MLP neurons of a small language model. Each row is named by its layer, matrix (gate and up: input weights) and neuron, and shows model dimensions 176-239. Each number is 50 + 15 x the weight over its row's rms, rounded and kept within 0 to 99. A neuron's up and down rows have the sign that makes its largest values positive.
After each neuron's rows, "fires after" lists the tokens most often just before its 100 highest values on Wikipedia text that the model never trained on; "fires on" lists the tokens most often at its 100 highest values on Wikipedia text that the model never trained on.

L4.gate1916:46 51 81 50 21 58 72 64 59 56 40 44 09 42 58 58 56 50 71 46 41 49 66 37 65 40 58 66 45 62 58 59 73 83 74 63 34 59 36 59 41 29 39 50 36 85 33 45 38 36 55 53 43 32 48 17 43 36 42 50 27 62 65 65
L4.up1916:53 53 75 65 44 36 61 32 53 49 55 64 55 36 71 53 50 85 48 46 81 38 59 79 96 44 61 67 59 33 55 52 41 30 46 69 32 55 38 26 32 50 40 59 32 62 43 39 52 53 62 53 60 30 17 41 34 61 52 43 59 43 57 43
fires after: " |", "\n", " 65"
fires on: "\n", " %"

L4.gate2127:55 42 60 67 14 65 56 41 36 40 31 44 27 59 30 48 50 28 52 63 52 29 50 51 55 47 35 64 67 62 68 56 84 28 57 53 27 61 73 45 47 42 43 37 47 37 59 46 62 28 67 38 51 29 52 64 47 41 47 44 32 76 47 37
L4.up2127:55 57 41 49 32 39 45 68 34 33 73 67 29 41 46 44 60 60 70 55 51 45 45 72 48 57 22 44 39 57 44 33 78 67 53 66 42 45 45 46 30 59 45 69 63 67 34 53 49 29 37 51 53 73 33 28 40 43 74 46 29 61 51 43
fires after: " |"
fires on: " —", " –", " |", " ?", " -"

L4.gate2470:37 57 56 43 57 38 32 53 58 40 41 48 32 52 45 45 46 39 36 51 75 52 62 56 25 54 92 36 38 49 58 46 33 48 68 48 52 37 30 60 59 46 35 46 49 41 77 61 55 63 36 60 46 56 37 39 37 69 52 32 42 51 50 55
L4.up2470:52 43 33 43 38 31 38 19 19 37 36 65 55 58 58 33 43 46 79 89 55 33 37 46 58 49 54 73 51 60 55 46 54 61 62 55 56 63 33 55 53 52 27 48 55 78 45 66 40 25 69 61 34 67 49 50 26 54 56 40 50 66 37 26
fires after: " |"
fires on: " 2:", ":", " 4:", " 5:", " 1:"

L4.gate104:60 37 33 58 00 22 46 51 62 29 45 51 45 47 25 73 54 60 53 58 41 29 74 70 28 45 37 34 39 61 41 66 89 45 64 45 54 40 29 42 27 45 25 31 63 67 47 21 55 38 52 48 46 34 48 48 41 43 47 40 44 49 69 64
L4.up104:69 53 45 39 53 48 43 30 46 45 30 55 49 54 44 51 48 59 52 28 68 30 72 24 56 65 60 27 44 51 67 37 32 63 35 61 36 37 41 59 46 62 40 52 52 63 69 37 86 58 64 32 54 23 34 46 28 45 54 43 45 30 34 59
fires after: " |", " 0", " 1", " 4", " 2"
fires on: " 0", " |", " Goals"

L4.gate2962:35 51 48 82 63 61 62 46 75 37 45 60 50 30 71 35 53 49 44 61 78 45 55 41 83 40 42 34 41 84 61 54 54 65 63 57 13 63 31 60 64 21 36 60 66 55 49 49 60 48 61 46 53 48 57 45 20 60 68 30 58 58 57 48
L4.up2962:50 46 79 74 27 51 26 46 48 82 39 53 60 52 30 48 32 37 82 34 45 73 51 43 31 56 62 49 48 49 61 56 48 59 61 58 48 53 56 50 48 35 43 50 29 70 61 44 57 34 41 64 32 39 56 69 47 62 52 41 49 55 70 71
fires after: " the", " The", " v."
fires on: " United", " American", " U.S.", " record", " New", " Co"

L4.gate2472:24 24 50 37 45 33 42 48 81 62 51 58 47 41 40 67 34 54 54 59 99 62 60 33 45 66 55 54 28 60 38 33 71 31 76 62 37 43 30 55 53 45 44 48 61 64 56 64 53 82 67 57 34 72 52 53 56 83 26 50 67 43 56 52
L4.up2472:39 54 53 81 41 60 52 65 82 91 48 48 23 57 57 54 56 53 58 37 58 47 18 59 89 50 41 51 52 48 48 42 53 25 42 39 47 47 64 46 70 58 25 55 22 86 72 55 50 50 34 60 42 49 52 36 50 43 51 48 44 33 61 32
fires after: "\n", " Liberal", "|", " |"
fires on: "\n", "===", " and", "===="

L4.gate389:51 33 37 39 52 34 49 37 60 69 51 43 69 75 69 55 30 38 62 49 78 22 71 29 50 45 14 55 30 48 68 55 43 31 54 48 31 36 38 44 63 55 58 36 49 32 82 48 15 73 54 52 52 63 66 54 60 43 11 33 36 31 78 42
L4.up389:93 82 54 46 37 56 44 47 35 45 68 53 46 50 67 37 34 57 50 52 72 50 38 42 34 28 77 49 19 57 40 41 41 49 56 59 52 56 70 67 43 58 43 55 53 40 41 59 64 55 58 69 60 40 27 46 65 58 36 31 54 33 46 33
fires after: "\n", " 2", " 1", " Year", " 3"
fires on: "|", " |", " to"

L4.gate531:15 48 31 53 27 75 63 61 44 26 52 47 00 64 44 60 70 24 45 34 54 14 30 53 48 35 41 81 47 64 67 51 54 55 61 43 45 26 55 68 30 64 62 52 49 77 49 48 49 39 41 29 41 50 18 37 76 69 55 52 36 39 55 69
L4.up531:42 46 65 67 13 57 43 43 35 52 56 74 50 38 48 39 74 55 43 48 54 28 60 61 42 38 52 45 56 49 45 46 42 59 48 63 65 52 61 58 58 57 36 36 49 52 33 64 41 33 49 48 53 61 51 42 81 34 40 46 41 18 69 54
fires after: "\n", " the"
fires on: "|"

L4.gate994:49 56 45 73 31 67 50 47 56 61 72 76 38 40 55 31 62 25 63 54 59 44 37 79 27 42 17 47 51 18 52 45 50 42 59 68 49 28 21 60 60 42 42 14 60 44 69 71 54 50 58 42 00 63 60 59 28 50 36 28 50 72 25 84
L4.up994:43 56 44 51 43 37 35 41 27 47 73 68 55 59 67 40 46 31 23 41 55 37 60 51 53 46 45 47 41 35 43 88 51 32 36 78 64 43 48 71 66 12 45 26 58 46 45 63 63 52 75 44 50 49 48 46 39 56 43 60 36 66 54 70
fires after: " |", " 120", " St.", " 116"
fires on: "°", " 2:", " 46°", " 4:", " 50°", " 5°"

L4.gate2331:42 42 47 63 36 27 84 61 38 60 48 51 74 64 72 48 23 50 41 59 73 72 38 72 00 64 51 64 46 68 59 67 55 52 61 36 82 53 22 73 64 24 70 47 73 56 73 53 46 79 45 54 28 51 68 62 62 64 37 53 59 52 60 43
L4.up2331:58 60 34 57 17 38 61 39 76 52 44 66 24 32 44 41 63 45 53 57 44 49 25 64 51 67 61 82 50 41 39 52 54 56 48 42 74 70 57 43 41 49 52 40 40 55 53 40 41 50 46 68 58 64 30 45 64 60 63 49 41 70 46 26
fires after: "\n", "|", " |"
fires on: "==", " Best", "===", "====", " –", " ="

L4.gate2132:55 61 35 52 72 39 73 15 42 34 62 57 40 61 52 48 60 56 48 30 71 50 76 13 62 60 69 48 48 42 42 70 66 48 51 52 51 38 15 32 37 39 74 36 42 34 56 44 52 46 82 22 23 30 83 70 27 45 80 52 52 19 42 76
L4.up2132:67 52 54 42 40 61 39 46 29 46 63 41 37 58 49 30 46 54 49 28 45 73 35 73 66 46 52 50 43 49 75 39 57 53 58 41 19 57 64 67 21 64 60 74 42 92 56 62 41 59 29 40 72 30 40 51 32 70 54 43 25 51 49 48
fires after: " |", " 0", " 1"
fires on: " 0", " |", " 1", " —"

L4.gate1535:19 31 44 51 25 41 67 42 63 43 73 59 48 63 43 46 75 29 50 38 65 56 70 45 45 53 32 50 34 84 41 66 46 23 99 82 39 31 32 53 48 26 37 42 64 50 54 44 60 57 66 55 46 33 51 64 50 52 42 17 56 52 66 83
L4.up1535:28 35 63 58 46 31 64 50 56 38 47 57 47 42 48 52 48 24 46 37 77 41 76 55 39 34 39 38 29 65 69 80 59 51 92 57 41 30 39 52 34 22 47 42 45 53 78 51 47 59 62 49 33 34 43 79 40 59 12 20 61 53 70 70
fires after: " =", " of"
fires on: "\n", " appeared", " label"

L4.gate2877:41 40 69 51 35 15 61 42 46 53 26 55 65 25 63 61 73 45 64 76 61 56 81 41 51 52 44 39 73 49 74 45 73 48 64 70 54 47 28 57 25 57 17 54 38 43 92 65 59 51 44 43 34 38 38 50 29 42 52 32 45 55 43 65
L4.up2877:75 64 68 71 71 63 42 49 17 84 55 78 48 63 53 27 41 33 72 54 46 37 21 52 28 36 67 54 52 42 66 57 48 54 42 47 48 23 63 36 33 64 66 17 54 60 25 51 80 89 40 12 33 64 58 64 42 69 55 39 42 48 27 60
fires after: " |", " 8"
fires on: " 1", " |", " 2"

L4.gate2311:28 62 81 68 51 84 43 69 89 25 38 51 54 53 20 65 62 20 68 63 48 45 51 50 56 64 36 77 57 54 28 68 56 45 59 50 28 67 59 58 65 37 37 76 69 38 53 70 76 32 66 55 51 36 69 25 13 44 44 49 38 55 38 99
L4.up2311:43 49 48 65 19 60 79 64 46 55 51 40 72 43 62 38 66 33 43 48 28 35 68 55 68 43 75 65 69 50 72 51 68 40 44 58 61 48 58 45 37 28 61 45 49 50 50 74 62 75 36 31 30 35 76 53 23 47 50 61 64 58 58 38
fires after: " "
fires on: " |", "pe"

L4.gate1783:63 56 39 34 61 26 58 20 18 23 69 36 52 54 51 12 61 44 32 51 47 54 79 59 60 30 53 48 37 68 56 72 48 62 53 77 20 37 26 47 47 18 53 36 44 56 53 69 76 40 62 00 16 40 51 57 63 51 31 47 34 34 54 49
L4.up1783:19 42 38 47 30 56 67 59 52 53 59 60 31 29 22 33 53 55 59 47 77 29 37 69 66 42 88 52 68 59 46 60 59 46 67 58 33 38 99 45 47 35 28 66 60 62 56 43 57 32 62 71 59 74 37 37 44 49 33 35 53 41 53 30
fires after: " the", " The", "The"
fires on: " film", " company", " song", " club", " museum"

L4.gate603:47 47 43 62 67 27 68 46 71 69 63 69 39 39 14 52 51 30 60 51 44 43 45 37 24 51 61 14 28 41 54 65 60 54 49 43 36 50 40 45 34 57 58 38 53 63 49 69 24 50 75 44 56 55 47 62 29 54 05 50 63 38 58 61
L4.up603:54 48 37 39 28 66 58 45 51 59 21 69 56 55 47 75 32 52 52 23 77 76 46 50 47 42 33 62 51 60 62 48 58 67 56 42 50 58 51 33 58 46 61 61 36 32 60 20 48 37 76 43 54 55 55 52 52 56 47 35 71 31 71 69
fires after: "\n", "B"
fires on: "==", "\n", "r", "z"

L4.gate1290:37 58 46 66 67 48 47 25 63 27 62 32 66 21 38 47 49 33 71 39 70 40 40 61 65 25 28 61 51 63 63 48 57 61 54 54 33 46 27 99 56 39 51 43 31 36 92 75 39 34 89 70 73 61 52 59 37 43 32 43 58 47 46 28
L4.up1290:24 69 29 38 25 71 41 19 75 67 47 28 40 41 61 61 34 53 59 38 64 74 51 64 40 35 53 55 57 50 57 46 39 54 39 48 54 53 23 55 38 75 25 50 54 49 63 71 72 67 29 61 49 57 51 56 68 66 56 47 54 34 47 58
fires after: "\n", " |", " ", "===="
fires on: "\n", "==", " |", " C", "===", " 5:"

L4.gate2680:59 39 54 57 66 39 56 71 39 32 48 23 77 48 37 69 34 66 80 48 70 27 29 62 40 32 33 57 46 87 35 57 48 58 69 46 38 33 51 48 63 61 40 65 54 35 54 25 29 66 58 37 51 35 47 43 36 74 45 40 78 50 53 46
L4.up2680:41 14 32 44 68 36 64 61 49 70 41 37 79 21 40 41 61 56 46 37 52 48 34 55 31 44 56 30 30 64 38 71 62 72 45 47 82 64 48 40 74 42 69 53 30 36 54 37 53 42 75 37 45 36 53 61 76 40 41 44 58 46 59 19
fires after: "|", " |"
fires on: " ", " *", " –"

L4.gate2401:40 33 61 55 23 70 34 45 63 49 67 49 59 73 42 30 62 42 53 58 40 57 59 41 53 60 80 65 64 50 81 45 48 49 51 61 36 53 61 55 71 63 36 43 44 38 57 44 64 33 54 46 53 48 68 51 60 75 46 44 55 30 51 24
L4.up2401:53 59 34 74 51 40 58 70 24 40 55 62 55 49 61 29 63 56 50 54 49 54 50 53 51 66 47 61 38 29 59 47 57 47 63 58 50 52 60 41 50 23 44 53 52 66 26 58 56 62 50 58 33 30 40 47 30 45 45 40 53 80 44 57
fires after: " ", " Candidate", " 2", " 1", " 3"
fires on: " |"

L4.gate3041:41 36 25 48 42 78 47 64 59 29 64 69 53 23 61 45 68 46 79 49 70 58 78 37 49 23 57 34 31 51 34 45 62 77 47 44 49 37 35 64 68 44 28 47 60 46 61 59 76 47 61 47 57 42 52 72 07 35 57 18 51 54 47 50
L4.up3041:41 39 71 18 45 43 65 49 38 51 52 26 51 55 62 43 41 50 48 50 57 49 49 53 47 59 52 68 56 62 67 54 70 34 58 42 61 58 44 59 50 47 69 39 69 42 48 56 62 30 59 52 89 54 41 55 53 29 43 52 38 35 48 53
fires after: "\n"
fires on: "\n", "-"

L4.gate2246:38 36 73 47 71 26 72 71 72 17 62 58 43 44 58 54 57 46 47 38 84 35 39 65 36 85 31 41 52 62 57 53 50 48 68 53 38 31 57 63 49 35 48 45 47 50 46 53 38 66 41 42 51 52 72 69 49 39 10 55 27 63 47 69
L4.up2246:50 65 42 60 65 43 62 39 60 48 56 58 15 24 47 69 32 51 55 67 64 53 53 34 47 40 61 63 56 38 61 55 67 59 58 41 65 52 64 40 59 45 49 50 61 36 48 35 48 56 30 23 52 60 74 70 32 62 51 52 40 59 55 34
fires after: "\n", ".2)", ".6)", ".0)", " Al"
fires on: " |", "-", " to", " from", " were"

L4.gate1278:56 31 53 55 47 39 56 49 46 28 75 32 50 39 46 33 44 57 19 31 80 27 59 47 21 23 52 52 55 63 34 79 31 54 42 33 60 15 52 50 42 42 62 32 41 27 50 61 64 62 60 63 28 73 30 46 60 45 28 62 26 30 52 54
L4.up1278:60 51 50 55 47 16 72 44 59 11 46 63 63 36 54 67 13 43 10 46 68 41 96 52 37 47 51 43 22 58 31 64 54 65 63 50 51 35 51 46 51 34 60 62 45 47 32 63 45 52 82 33 33 27 56 43 64 38 28 42 64 43 64 69
fires after: " ="
fires on: "\n", "==", " =="

L4.gate547:45 35 85 18 44 45 52 65 58 53 54 64 40 37 65 45 58 54 90 39 55 66 69 67 33 39 38 48 72 66 51 30 58 66 64 51 38 49 82 36 34 40 50 54 55 59 42 53 48 43 52 80 50 32 62 35 51 60 48 59 58 64 44 79
L4.up547:48 31 26 44 50 59 21 28 44 45 54 44 41 53 34 80 64 52 75 41 70 46 43 39 77 64 32 45 43 49 45 60 56 39 57 58 45 26 42 27 67 42 03 47 45 51 75 24 63 59 36 86 74 75 45 41 57 33 59 43 17 65 36 46
fires after: "\n", " fav"
fires on: "|", "\n", "el"

L4.gate2765:78 27 64 34 27 48 54 56 31 59 24 24 41 46 68 61 56 25 26 44 41 66 72 72 82 56 53 39 48 68 49 84 30 51 78 60 34 66 58 53 30 40 73 24 45 59 53 43 45 49 28 73 39 50 62 62 56 41 43 25 49 51 71 41
L4.up2765:64 39 66 33 59 48 59 47 05 57 32 71 49 34 33 62 60 63 45 70 38 41 30 47 63 56 59 80 34 94 19 60 60 59 53 60 50 75 67 45 65 61 64 58 42 66 68 43 50 35 22 52 36 37 38 48 73 30 70 54 49 45 48 45
fires after: "\n", "-f"
fires on: "|", " World", " Women's", "^"

L4.gate2821:39 31 47 45 34 39 60 57 54 52 46 56 46 13 63 47 52 43 46 43 40 30 48 51 48 40 17 63 47 70 73 54 47 44 64 71 25 21 57 42 53 71 70 58 61 53 64 65 44 62 49 49 37 65 49 34 51 62 58 39 39 44 74 45
L4.up2821:70 44 64 44 39 44 26 47 57 22 66 65 42 39 39 19 63 75 38 69 43 55 51 47 61 70 45 53 51 56 63 33 66 66 53 49 75 48 38 64 49 41 79 73 43 52 56 39 47 44 18 45 58 38 62 28 64 36 32 59 61 33 54 31
fires after: "\n", " the"
fires on: "\n", " which"

L4.gate262:32 60 49 54 26 59 67 45 70 48 72 58 53 50 28 55 63 53 48 47 44 54 33 67 48 35 34 46 49 62 59 31 43 67 63 30 35 67 13 29 21 62 56 58 41 62 49 36 61 45 54 44 41 30 60 51 80 55 46 17 73 49 64 50
L4.up262:53 26 35 38 46 55 72 56 54 74 66 50 57 19 57 24 43 46 66 56 65 67 37 58 36 73 33 40 56 51 44 40 56 43 54 54 53 41 38 58 83 53 25 39 36 65 40 31 47 49 25 81 64 70 49 53 74 48 48 49 48 48 42 45
fires after: "\n", " the"
fires on: "\n", " back"

L4.gate1629:18 50 54 49 40 40 25 27 51 22 69 66 50 60 30 61 68 54 46 72 84 60 52 23 64 66 52 27 45 61 45 34 33 38 75 94 68 53 40 56 48 41 34 51 73 53 62 44 41 21 47 49 49 48 54 55 47 45 31 45 27 44 57 48
L4.up1629:99 51 50 26 31 54 45 37 62 56 63 86 50 63 57 54 68 72 16 49 46 49 45 45 59 51 30 64 77 59 50 57 39 67 72 76 56 44 54 83 65 55 44 73 81 35 57 31 57 35 32 36 37 72 58 55 27 21 67 34 41 00 69 88
fires after: " 0", " 0;", " |", "\n"
fires on: " |", " 0;", " Length", " track", "\n"

L4.gate480:16 47 67 61 59 22 26 42 83 22 47 45 44 41 64 42 78 00 65 49 64 45 56 66 56 86 51 39 38 50 76 25 58 43 73 47 32 32 37 48 52 44 39 49 49 40 74 39 31 55 72 53 31 47 28 26 58 45 55 14 51 51 60 68
L4.up480:47 57 44 37 48 54 63 56 88 17 46 47 45 43 48 26 79 49 50 14 62 46 49 23 27 73 72 62 68 48 67 39 64 19 46 55 70 50 36 64 36 76 49 80 52 45 53 50 45 61 43 62 66 20 41 38 33 80 62 50 51 63 45 57
fires after: " 0", "\n", " 1", " 0;", " "
fires on: " |", "|"

L4.gate924:35 34 44 52 31 53 36 55 63 52 47 56 52 47 56 65 65 28 58 49 82 43 55 81 45 56 31 71 43 62 42 48 63 32 63 44 15 20 39 55 64 35 55 52 50 58 73 47 40 77 63 64 29 51 64 28 55 59 24 46 59 45 43 55
L4.up924:77 65 46 48 53 50 65 36 33 26 46 57 49 38 45 50 69 54 68 56 44 61 56 68 51 46 86 53 76 49 39 43 59 49 47 41 59 44 49 52 40 49 13 55 26 50 69 76 58 32 80 22 38 39 60 58 68 36 48 76 31 41 59 58
fires after: " =", "."
fires on: "\n"

L4.gate1452:26 56 81 41 41 31 26 73 75 66 53 37 64 36 74 73 42 42 52 31 52 67 54 44 41 73 39 26 44 47 41 38 55 50 61 49 59 58 77 66 49 41 25 73 54 52 78 43 23 62 56 70 27 29 31 40 75 46 64 26 71 59 35 61
L4.up1452:45 40 84 75 51 54 34 83 41 56 63 27 63 60 52 55 71 39 32 54 66 49 60 38 27 71 51 69 43 62 57 51 48 18 58 64 59 49 51 62 59 43 32 52 51 67 34 40 40 66 53 58 40 56 45 30 25 65 61 47 38 28 39 46
fires after: " 0", " 1", " 7", " 3", " |"
fires on: " |", "+2"